From a checkpoint of a small transformer trained on Wikipedia: untied embeddings.
MLP neurons of a small language model. Each row is named by its layer, matrix (gate and up: input weights) and neuron, and shows model dimensions 192-287. Each number is 128 + 24 x the weight over its row's rms, rounded and kept within 0 to 255. Numbers have three digits each. A neuron's up and down rows have the sign that makes its largest values positive.
Before each neuron's rows, "fires after" lists the tokens most often just before its 100 highest values on Wikipedia text that the model never trained on.

fires after: "\n", "| ", "et "
L2.gate1614:164130121158111089144136191115117132133128115106103123130109159153095137115150113157108146093161144136118154112110114174104150104087169102124085167203145119101111117153103166142143124099130134136126088086133154099153084116122118086152119107153155137091125130124103160111105160131130144122
L2.up1614:148104130144130141168159107139103086113115155193127134090099147140141144146149110120133117150123139140158183130114128112145159155151102110075096075135180173132111127138108103109135152097086176107149172117159118132130138165143138127141131152132104132105104167126133135132135109141152112126

fires after: "to ", "| ", "0 ", "was ", "he ", "and "
L5.gate953:116123111162103155135161112154114129143149146117129095107161133131080133148079084116150091146136127095137086120141112102134108116110147126117163148150106140120146158117118074138137141104136142165137199142110113155103127129123144131120094140162123132141098103130163164154124135113109117119
L5.up953:127117099112096157125161108124120084190141134161114115136161133170087129157093122125117113143129109096102118149186115147087111127101103148095199144156146119125098152126106110134121155118137149175093140152106128133126142124155156116117123133184128114123105123107139122138101126131131093071

fires after: "was ", "were ", "be ", "not ", "been "
L5.gate1743:115113166158114164136084129166163130119094155150142111110111093155122154090131137125110128139171078134141112135144156119128083208101137149115154102140082148088077125136108104114131111141126127167125110160123135117131132127139141156120134085118114113113095182117117124110138073115127176108
L5.up1743:133125136080125170141166125108108126133087136125156150120123083105119139124138130178129112115130136116146139120157117124132126129102122104180172111131111123110146150092125158097145072091139091114144154109103098111184132150108091134074146147098152118113109137139147110133096128131138127093

fires after: "one ", "some ", "commemor", "investig", "deleg"
L2.gate969:097142102164113123117134072123108089144126143121128092095100114089159134114097134129119098129116152125151138154162203157111136138142158131107141126116153124150138110137129178114122145116103138116117133157136137132142146105151107111124136115126123119176143144153122146132104122134099099126
L2.up969:134111097136125130164096155139088149115085082139097099132145134139153086142104119113160138106101092162154118155148145113108164128105154114146149156095143106127062156083150122130145118120142089109093131108117117092146144089108131103120118117151113125136117167100163137115160071148148123131

fires after: "\n", "| ", "Wrest", "Wall", "7"
L5.gate1990:097135168098106077119201133117090133108135124089178144120122159142125115116125149099145169154143181103135122111117112147121165150132115124152115165186168123126125103140127115167111175118136095105139095127146110149131169111114169115139113126143114137129116138152142086127121140089096141155
L5.up1990:129134151123142094140121141075137105112125141160154117159164136169120122133119138109083140133175157103136163102124158121161120146134094133149110114136158133116158074158158114132127134130123077129093111127120134117141153138135129094125138171139113142143134114122166142086136172084126172153

fires after: "| "
L5.gate877:081161130122104137147145092099108088182070148104135165147108154100102177100119109097107133103104122098140133098139131079142140149123140146150112147087115119109151104134138162161129145155162096140121114144134176150164150150151103156135119166108102113157109125142136134120169137101146139138
L5.up877:079113118104129165078107152155114084121105159103130153121114167152153156160164088114127112130224126135135149138129133163132122136091177139118078104136152093093108172098122122158106131139139157161149155134171171117086129111121156156144171144119136113111160122094144101154148123104150114116

fires after: "–"
L5.gate449:114087089085123112117139152114100098150186128160150152135148150133135162129140138141122103104144151187121125148115116130154097134147150147109149150124095131152131149177137149127124163120089121163128153119139145172098139159128127157117132129086154109132138136143090096141109122125124112105
L5.up449:122166136162109139137131168150143119157091155155131148111149163109132076126141099108139154140164131192113162154163115152071122101139141133123113093184092094140094084146111111124121173144159120121156131116175137121119107164100116106110133143089160147114128142123110138133102154127110123163

fires after: "| ", "; ", ".", "-"
L2.gate89:162132110129167126093135130119176145149123143087107128089118177118134094118153150113157143138122119116070119149114142120067130095093135151095146090083140107095117164106108114127167118139157135149139148125154150104167106142120130124122138122143141110115127132130121117117130113080124155133
L2.up89:135160086165104129172142132097129093138145112078135128063163102130094140087119135070152124130167156130128123144165182120146126084118139161103106096143090147125128161086113155160141135125149125124179116080132133160092160162140103170132092112141151133122156160139107156114117157097132156140

fires after: "\n", "Institute ", "Ministry "
L2.gate948:127116146132134129152127137130136147142139127123122154139130148164142118133113124149142137126083100151123138119129103105127132170154091118073126117105125135159153155098123134110101124080115120096136131154117091129093109099141135150162078114121048126137140104148114123123129091106104160144
L2.up948:108171166127128124126110110091155113074128141114104129128121152064152138150129069154114118142088117096145118096103140135150123145132122086141132119112093147143166143140132130104209140116124099104174098145137115117160113121132135184129131148190152141102119105095111183142138141134117132130

fires after: "On ", "the ", "The ", "a ", "on ", "In "
L5.gate440:117114136159127144144086186123112165135146084106132102142118108105124139162098091104148172102113132109135158107113109159159142110162154159123152171120118166126142097157155125157114126150144142140118122174136142117113146128115120153097153109137122133120138110148102125100101136152122168119
L5.up440:139159120087132120172132116132131142121128126116155157142163093155133140140113111148118161125170134186128115154151123073126139134110125130098097104105136141133123150125137106107154116137106124091125136078155145118110092162097100091136143145127138111154095138105104135133107151119162134133

fires after: "| ", "–", "U", "/"
L2.gate49:121127123134131083081130159142139114133148137141160109118126113139170130151146172129160126068111141166130138152123114098130098088141151135126102139159097101137112129102128124153142129119167138109127165161125149130112158148069121125121135115102165107093153166144119100136116202094112084142
L2.up49:153153100127163127119129162147142098125077109103143130138138122132085153136141147156145136112128153151170157137160158110138109097166145172120102149100103129131139144073125140162165130111126167125185137135164150112130123097127068121094132078129105121113172163183110149137110138132131147123

fires after: "was ", "formerly "
L2.gate1256:140131140110126138132120098114165090145104133115144151142112136144140085118163175131092148145139151070126136158152154125141128116094096114154175103111117137104147150168104163084146120117144137137128149144107108123104159152165159152110121119132145135130148144137145119116097129117167165100
L2.up1256:103132143151144141129135109124093111116113093154199116128089130146110155152139141109112125110138119149142115129164123114178094122136135119132159143144153126144110160137074085113118112123131152145131173136132128134094140123114135138130103116129113150141117147105099117079121107147123126103

fires after: "\n", "the ", ", "
L5.gate293:111123142131095141137091118126110121141123156109142116100158166153103153077111143116148119126135139109147101101120102183105093145138093107088119111123129116121136113094091110087137115127079104119159110110143128174136119134095139123142108130109093093128145114142104118131136148099109164164
L5.up293:143093112127149118126158108109121113130105106118095082155123158084127146103159150119157148099127120100121132149113152142171115131115132141169141138201132124119146145150139095124151127141129144135107177098121125141120157140118135104116174136133138117143123109110127123102141080131113148152

fires after: "the ", "The ", "TV ", "a ", "part "
L2.gate171:123123132113127155128124115142113167135132122099162140156163102081127147136112138137122112112122130088146150138098148138124140107060168075086127135127099131172153108129112143129158084124109114101096141134096129133110143126103133106098101142144130111125131156158131114141140160126122168125
L2.up171:150153119158090117131115148197152166135120105138119088142151144112113146158138149153163186163127096129182163149134152160108135114116169117099115151162160172135145137121113150146125099132118138089126132111094146108113139108104100085149161123131120173113137123169073110160120131109134172138